config.toml
num_hidden_layers = 16
hidden_size = 384
num_attention_heads = 6
num_key_value_heads = 6
head_dim = 32
intermediate_size = 1024
vocab_size = 19600
hidden_act = "swiglu"
norm = "rmsnorm"
norm_place = "pre"
norm_eps = 1e-06
positions = "rope"
rope_theta = 10000.0
rope_fraction = 1.0
qk_norm = true
attn_scale = 0.319
bias = "none"
tie_word_embeddings = false
parallel_block = false
init = "normal"
init_std_qkv = 0.039
init_std_o = 0.00976
init_std_up = 0.039
init_std_down = 0.00423
optimizer = "muon_variant"
learning_rate = 0.00912
lr_mult_o = 1.5
lr_mult_down = 0.7
lr_head = 0.00874
warmup_steps = 0
schedule = "wsd"
decay_fraction = 0.517
decay_shape = "linear"
final_lr_fraction = 0.05
batch_tokens = 65536
max_seq_len = 256
doc_mask = false
train_tokens = 527500000
max_steps = 8050
dataset = "wikipedia_en"
MLP neurons of a small language model. Each row is named by its layer, matrix (down: output weights) and neuron, and shows model dimensions 128-223. Each number is 500 + 50 x the weight over its row's rms, rounded and kept within 0 to 999. Numbers have three digits each. A neuron's up and down rows have the sign that makes its largest values positive.
A block is one neuron, or neurons of one layer that tend to fire together. After each block is what it responds to, as a language model described it from the Wikipedia text at the highest values.

L9.down100:488473548432503530500474459481476567497522578485510411493498484607476443492534500547468541517506477413518544527530524439466439525451422494507493491502462480505464519483495520356497516526485494501518379526491580601491593411504445437559480469522506418555450489514547488516555572448443389513
L9.down822:460536498628516521627442527500438475527624425459437530512552544489486505449494481456447465468525523453466461525427440475443495464417450547484426581490473509476505497443522466538401609470535533509555561502566476457482442512542464507534498426571500589516513565506496539492459497519505436462
L9.down938:495451455497489479565529523484458445507505529547504519551572526444565476434513537586445559503482504506476453537445479429611581553552532435515550459456499570513564528497499475500416501462422456468534559513612538527565431460547524471510540525537528481532556388512465488515439620499487399459
L9.down1000:554491499524582481536532531522514408555498510505525527582573494532552586466458415490540541487521501607546487471520546515536570426474500490552513445454505522458541576498460538510451497452507482540516578614601454440521555536517447508517513530535481492510485483469470504466444584543517475439
Description: Transitive and causative verbs

L6.down271:521550562583521511466509519454399465544603480506516511474514482485514522487527394460529553460489574420532521558572600469526584471513444510530483496550574553558575507461431574502484458626530448619473510509548529492558428454469502364525480535586607490671492482391412400469515568520567430455
L6.down361:516476524576565576572521393510472497458529583463474484476452392438557474537588465542417473438549464504483612497472508469616500490575517553552509429435409505537405457609465510487479478481544436543551516620619596403501420508458415477564483564548532528494479518435549437533532489529461521407
Description: Clause-linking "with"

L9.down328:491530504534501475534469443509588524490516518510474532523436535503486497523494482507460497473563535434433494525536586542542450454460464539567450472402547490484519473506462833484538446465496505521492556535460481502481525443609445468467553544442476525477460628421547549471572428531477497548
L9.down554:502530448608500570473488501514475504522534470532540476528489557503493466455463500496492520515550419431484526507494539586530470495556575513493422481511505492495467443442425297473522582529469418531494524556408480494430588551455475505525479522528499379497404523492507536534556519478513467388
L9.down585:505501614453450488491422473543456547504470638504464586509499548549452464549560522570476532479548469495486519513463518520501406583513459513530536545555498513404552531592442680486487527523523499534494586498494439534522558483507468490510587554496557526505475542515515521500505365473553522507
L9.down862:579575501508430512565492562479511501472533520564453473447562585463574480446500552514460468425495513501509552502478437560490519496501602547488500485407591557544520527518476737568475529489544415474395514558528452520511393517502445483532530509526512548505478518511498481550510487442568478512
Description: Section and paragraph ends

L10.down106:476496510406496537566531492523490508550516523577517561586480517466419406536529557515456561457491489446488541428479515457465440405453520422494403449506553541492525462437481627402518523539481517518477513501453458597484484526498505515571493577499576441466478484546491547517554473534407480530
L10.down161:529528549609472412524544437454542551609535551592525508503468552475446488578536445498505526553455502507455434458496530529505417509542523517397465511473519547518458519476522504506574511454537529439396468583483443509438418620517511519522490539452419468396531480557469531570585549450464417501
L10.down358:566486551549496450433531411410445498514470426491491494454445475420445528565475553472559446563430520495548503518499553472532470466478526473447499543472520456446552527462542557497482465515473587471628525479558468488404504495379506572492518536535450491546493432426579483450607506534563470455
L10.down444:537452528494477451499609538503461321476517502588472443584474608456526555456490511475453455575547576496365473555504523568468404529521615577505586498549479504504471437428421557478510448551422375482464576542541391542548487490445541409487432523515573544537554540499506478457563504552546572576
L10.down680:520488471489483408569484514482520423504461519630483554612529572395353515464428550600484452474462590590384453452417520488507455553542551538448618502511458515430474451438426480593545415436502548474484472509517539584501478480439522491513513497508470555527497557440507433511516482499573533539
L10.down859:491546463578564523525551540536509524450639482430494512528464438503595491479528512533494522448452489397496560545466477488419472435652533493402471443481485494539460499520512479594495392484546487529424504478519437411549526517485485471432484460638602465527533475484501445521457552478537500492
L10.down925:448585491491506468512441432436548552568482563523454436505403545552480433481485467475528451509436445513496508505512442579546385507575490422469506497587488579449508538534485550499531559502533499424572499538501457517473535533372565522427453518545430543418529520551489453491554505460603579516
L10.down941:503481483504508573449467569525558439489483613614449541530495500417538419502528524554470584504473571504503530402443516502536463478523520442514524507463555419547505485520519442498398506537517534470462561573601560487484602505552522392520472480457465505482497469499415476443515601465468565555
Description: Legal proceedings, court names

L9.down108:557492508449494572606474483524481444493525445547553520514519554461556636467483437431443510454522513496536469510446342499550546432533528579539528507476534477460511441513525447484461528486559538515531531506558614420485524492510504434525403520531559554493480530583506464520433422441585427512
L9.down516:355537465548547472576546540522591509496521462527476529441542526524481497514513570414514473570434458440464462595491425467443475461497436454502459483434503519468524427492541559472465439474553482508517403559463550466479470446476527574557461567579501463590510476528437498566524507517449449504
L9.down669:461446525429552479490425521460444396550498472557532586498596470505570548424465525424608432455451456509418443406565496549528481478487507556530547556539486403448431452446509477456537589518449481520543491510396553433498506538497476445496507511558583441516587497521405495522522477498562530536
L9.down685:374471498548503351495530459445561472553496522500520515554585471529438477481530420474454534562499424532546499477489566543609542346512486450421572527607549484578471465498497476435489498484539548582523564498487431524538449461460468445502524521505614550520550585527496491551462503488470518497
Description: Reporting and main verbs

L9.down242:432519520566468390494581472407521472539482534494484480405482495522509473456566479510504508474457554499478485523556526426502493509525484544527479517463554514458599388500496501499448519481572479453550479511500533444431519417579504534479534498517570434497548530597519492544521464462417472481
L9.down287:499454550526411557483532472535450502471488515533426549562532565485482502539404583388578464458518458571398537503473567488532509489511527491503524454511487518507461401481561622483452594504511399469458445563436409466524592482566575410527460475505549431479435514493497561546422465511481560510
L9.down696:544495471608526523493541555457534542568506551569494520555445499479507511462510517449512428469498485447378498471465533511441493496554592460565462503490614526496547477475464583460475577466547530517474472514525492532484429388494579508442547554482486609442468529595450564483504529564506394487
L9.down923:602426603517557520432485524525453519484496480444539443449416404550498502413509526492502464543619502490511444513468418496485519578542455489536449534456562507419474513472480625560448475556506467484530443526498490559435420519502527484524572522414509559529470560534548563497545478443487525554
Description: Government body name connectors

L9.down33:489501489558558460570480486429546524456515417506464506418442470417486542486576401542538477555546641491441580540460592442524466498462494505444488473347502522434593465512570440454506571630506563498453418445490548552449522502516507415481458499463504455488491547525459572562444468530465547502
L9.down496:443563445501589570610518386567515566443519548499474571557458525502503492504514532511467469475482417496447554430467519447495542482580495566547459493550541486463493467509569550540482534497542552522583613444552470481482452489625515550466411591505515520479449459478558453529514475444476350531
L9.down551:480618539506517458533525562502452437435483466518566422489415538401443433526549507523474529533497494558542485518558561427552518551479473530449424455474479496550493465507468499482499571484512526583475446466521428486492528400549399475531578476547524522460471496427516470449546562488528421497
L9.down907:418566438510522477491532553350535458472571443508515435451533516411515454389466482480377458502454594486523530515516629442517515539465530500568542508585533578581505498629514479522513554492488465497420527538498514471496336516487438474442549468538435524496491463428600444434504588452529524458
Description: Subject-phrase continuation

L6.down728:585544554519566484459418438509546534464505502449490463439596493522499464462463542487464560488469533528496475568474499566522490566474489494499488496498514461517598587472503565434470565540550549518542542508431428593492463414552525508537468503468492446510458523464561537428468476497525588517
L6.down765:478474494550452506494429556518566442484480500475492515514486570518570641438505568586525480446551513514508453518499463526510533525575581543453539503545566558557551620593489487540581563489473512491467566480518475498492507462584564521505472486539530559459526524492493530521515536568522553434
Description: Track-time colons, fixed phrases

L10.down91:479487450508524543411470431535537461504528532552526571473498527506625521521515487575485513455568418555444539483515574508542470477479523509475462452556467517464553476503451593503464438469478487607517520522489389468562609450478482584466438396398448504613458490541411528536510528586438497560
L10.down225:483507554563511515529477450455531521526473482518529527546453526540404515549499529504531547436530504498445480450454546540526514498535486459542533453494559496531543494508456331550507576525425517520546569546615535497555555415576451469469513583551486513530508577545565513477517475403506438486
L10.down292:531509517485515549577432578489489535479593462566509500450490594449479399540554436555532497482503464568556444467521500462492467547426417538453568509474489497494423563513422375517525449477590456441474516418586469476440567518567498494464511469507428592418431550495557570481454519472510530526
L10.down464:536576496578476506476453514523482565464543527463459512508455502533489478528501488526451517548530506470490546496525571552563439473527430496620435480509500458531519514569571634505469508528488468503451498507494488478514499456556480473509514547489465526555408515483490473490619470503453454582
L10.down569:536497528457521436551509450467475499503507540543422451469486488514575456520491510465520577484545539487481539563461509547506518491470496545510539553464557467435505459467410938493430528486542495483480506508490441515536520528503459534496599516445482508498503506454498516500495398444558524543
L10.down611:414516490530426481563449556557517462483488534442503543560558471501497455570613515552469503478523510576538550444442485576558582592473532570347585465522471567477497512483469426528507494513603506492525469477518430417487441489448473487518547468573528384517496527535484515437511585486462426526
L10.down957:520507518496502498526508474467521482511476466409563558481516556429510592483530535543467498554468459610538537518500501513479548551493473514425476516425549491514468515429516321529532467441452468473471487434484502491522448419466475526530480451480519506481418606494465501450518482533458401459
L10.down1015:533519499413445454542491563495476482513418487395477517449502506417568431350401558524482592488463607476445517540489449474496562459491587578479592490419539537477549500516599735512485460563561578549492532530466472499556440556510538501488448530557528485555464449540390534439479500531473445447
Description: Paragraph and heading ends

L9.down76:508582457542518568530498450539411462543484470482535495536479462466522550639458521531557516480492532491445421469517593528432463479546525491470486425538451561519402470521463642420531523456488434437526470656555604455435429530503463559485409476529483547536508462482441496497450568478482380479
L9.down134:435521512402558527554457499495502608518461489536495550478429524522461557469401453508496418466498551513503422500462482546538529524585546412530551464524517478579451535421528517481513471469486463558560508430533463565511516512540430541512599535533612559544485403463587428533654401463532460494
L9.down271:475431445486441458530475516482480451548567528463514527539589594525577537503598461432621485476410475465556461503533515429549502490537377439467548467488425429485579496480548624535539508497436451481524509514511505513517536461521469433474569531516521532495508504522592469565586528473509532464
L9.down303:462504491528524449500416553458509494424471544416446553548492447491454450523423507533433481494436422504504543534496483441569455491572517515506590476479456396587492583465541562382526497557504515519554565423566541534465516498546612498483540497559553553512501431464449502506493603524470420484
Description: Article after preposition

L6.down22:472490415549429556498554375460451486520622563447484455460496514536438551474545523549461488400488600450431517528528485481580414474512511495436461534475507533481504492552465480524503489515473478406558575489487432529516401478533489585564499459462494478499570489387522450454511455507504452593
L6.down718:522505529579527519520520420473455539528537572519548591475454497481491466621571484568520564494546523399507551544514490509498482470490492530606577502532526454539515427518473667562573497536471417520429594503504384460422564485512492497513558528507406595486435517414547537408556441558558497550
Description: Paragraph-ending punctuation

L6.down49:556401420537516511572487502474475462485506451473447507612532436483506511452580524414501464474518445470488567405582472453543513456504488531378565398620475483517481431581524424570483462495527415430593542457491433536424432530545480537464468497497431464473595423465436411526482453572465428529
L6.down709:433527503555507543436498616545541549527538460537539524547576514535514553408482450495541492568523561495536534491483448503586467529492481530491431479602491548548524468474488382542501559443513585490422500536449523561411487540553567492440477550418509497533619473499469434540565570452436520595
Description: Reporting verbs for statements

L10.down110:506587429513494529413499488412587482544482454395567505485558548509494511525484525509504491569440435545530518473619455445448535498459518504427383450477531505612528494438493479472457502498503576485585442608556514509463505456513465504486522478517538509545511444529477470504490567523537481455
L10.down191:548481473511511410447495557462483513574537515573488468482484497469524477516530543486489565449497489585477527519486478503447500476505549450519455539439523563592502416523467610501530510506474451509507480533468571524499503590546430585578496505556501491440445307516499553443515499487512494420
L10.down277:462503635554412602483621494484457538500469484453449488555550521439477509564532496512480453515476478594479459523497479442512470581540455550512534478473530524503492414506511596497462480461524454557542462549486520499484560488556439434478469503497469550403556546495547439547621563584435545463
L10.down302:494538436459544586494619473479555351571550479547497571458485459435500523484479435524453531572429447499484455540465490568498500553490507529557454526466456527392517416486592583496519468459491533602358590421540392496517559475532479497551507560598477520630513465567517520518452477528527503615
L10.down333:483552513511608561538566530524551477476492394455408610422502462534439501442468421489475436471476456528461490472529406484496493437463553546433509520485533425489482556533446702531516486552493451525482473486495549473463645518476487600413523528511563538550537510455535462510559589419468452552
L10.down544:461511521501510456503501549503488456509493467564582474541458516513599468524481511573408482463500468462487394430454450540442541473447523511502515561454494462491621476580454637612491441489510535490521523455513567509535481513447405551529461478508525522482517431524514495539503530518479433382
L10.down824:480476447490503580493492461565524519555483516522669453438483483481570602497562417495572497504566505462490536443385436494424474430503459411429474483484509494453532469449473501522514504484506511599529480525504553502552476434637550476505544671474447448538446568480536543523435587449575434521
L10.down928:506430480448468515441534442541471549546510458478465465505398375443469520539498509487513585473425445511471519560437448517519515413558581537565472511526534495441524497386601540443546481475499579536600450458545517507542530486480571574557541547457512533473547437527468625570474500522525438535
Description: Noun-phrase determiners after prepositions

L6.down51:450584562467448526479619550629526433463527371454516479461400557473548469594502486607513544513496564486556484488519463566480477489492491475527608453541562499627435597523496583479456465383518468539514554510532520519413449529569470479470466536530514467430471468521468454505649494491464509563
L6.down703:479541539384494511434453435405516459487484432497489640479458520509467528557481541488505424507492534450487565513508432526497476535498462442504569516498494509447468525523553658506547496594517466467507578479511538542364449521485408514513572568457470469469558477441575515433607568426421517476
Description: Before a name value

L10.down65:443512524463505468551456496576445443361512487541492590531561446518406497482496508467586490487526518592375450497473459455434545555532465539603417486439473540582477471433431547526541484410549464525490518572507489559486456451454445487525492550534444461545430568430427541486543567533563530477
L10.down283:452464513585468503518489445441466494485467547530452529562466467464502396528587450482459419553600462445439395487484607577503499497482570446456547472511431478497507490453477470452480474459449611572433463552538453521488552416472571490594514516524507515473532502450408463537602529542474567538
L10.down412:463546540584580450559534508520449540553612511538617548557560533417527479533480518480471498495490462505522452437557556491551564522444423481535434452485483582390590493558528675485458550515443430447490543552507473481547469520571482455493492491530516407475473487518542457453519510559528413547
L10.down455:491428430504470529462535554536537483464573469500472552527495532493526469518592552514483452523508521519597475464410484530451504481553478448439459601509476475460587454498498413524522470417540600457545403492473557509458480537535447561470480564544512451469470498488481531456429447465535468443
L10.down589:478502494518479520523552496472484497550461511482417535523566483459523533565573546513522522567526435623538528463493487536440596484536531487351484500527484533383481518438406574420405345440513496450477494402554583461457502532440509476508463466548468488490473520443418483427535610530581555504
L10.down618:443504512436524540478458492423491439479525427517489425408503432519508526485438582391419481560507435530435499588420514467510576433517426505416536482449496484462490594564483478539544522466496492435468521484552602537433541476483531575535568447482528505437487465527456463462581336508500516499
L10.down937:503446550563505470508513493527515490521534481555476463579468634595417422471434540575566471512539417534525506493486539470654453485508401460440560445427493527528491434499509558557524506465517451532580593366542539450518566528563426528501552478443476500539517438463587523507418565503476462574
L10.down962:507577525563545532452508479554447538492536465527475516538489550473533496516556485506533466485629526503510606537516502448469521496393500519510513474448505499415490515445550471567585487566448529498548533511444498521478443512496494565440423458521562436572510484558569467477644481495556506540
Description: Transitive verbs before objects

L10.down135:533488404472527536472470523537465609481515507514610483483537449528429485544595522529517495481441502516452485481532463470551415468452530457562431476542453424574499553454516389460546566534472614536474447533497565488552500565481533368483536542508490470454519440486473497473499479585525555501
L10.down309:432420512509501511432442518498470509655487545523504496415527448441472436496476482446486556477446553504550572450573498456494543588488503434516534503502548489557583514491557504531432529531526534505584511484509530443495541529533505360487540501512558437447476603421465442627497528543602419518
L10.down336:496484504463520442431541506467459527451511519510596534511577471533433556553488535543500438526505441452528527486513515534525472568431626503459493553555453462492495496406608499535545480460556464451519496510537515589473496450471573555510555512441466456505579422592484447480519378521566512464
L10.down408:399519499585520484535513532582415472492447446564514439532553595546584510549487439485499501455478527453485486624454410447480530538475553519387423532427471454463492550503498511406513465467332517470575499437542517444453545462486515428472501442508497504451501439578520430392431462503546485437
L10.down557:518538548455469540476588437468510534467493472493481466456455466533544435513512519499486511557553545479525467519423510522542482511386457471522496460493443479539424476529451645493446538495438487508516455531544528529547587553491417539514557463532521510434565582523493438463490548544528464462
L10.down583:475456510545459502614443522523540475514544545518538546507461588506434522490485326642488452443513506504489484594495469529457600487445565463509415480438444549550548489475543473565433436547503488463465440482571528520472502546474516552505504542530545496503540423452596518490469578393539436464
L10.down821:474476520583492523446565507482439452419479458563501468546480463447506600518416444437570437466414569602477452438506382524411578476467494433517479543460531547547448448504565547504483421460558498543458513484472436559491612447494580501521503539429439583471481533503561475510516559583530448494
L10.down884:423398529472480548478508542468582539494418522473567499527444477502521487504511531549485503468460487465543533473530498573414566513473507445503494580492574545566558476522476529521518507546473475455461505642482454426475522492444398377502446446411476545464604498442602470531498543408557410483
Description: Main verbs before a complement

L6.down318:535451437530397523406445531540538504521510489544540434518470459489366585538548550448457467564519551607485600530534574484562431452522518569477378549490511503457542570534501384487489500483466494561609445498432479502540548505518456485568477460545510518585472571435580511462510421472527602518
L6.down413:490415528505509452500458454481564494481530479481500540455509505566482556496487477563412491515427446603529514463522419506591514547527406541572529525499530413479494451483543596572394495489450406562545542590544391509486477484476445512483551526508605554341494572472549558425575423510546476435
Description: Critic reporting verbs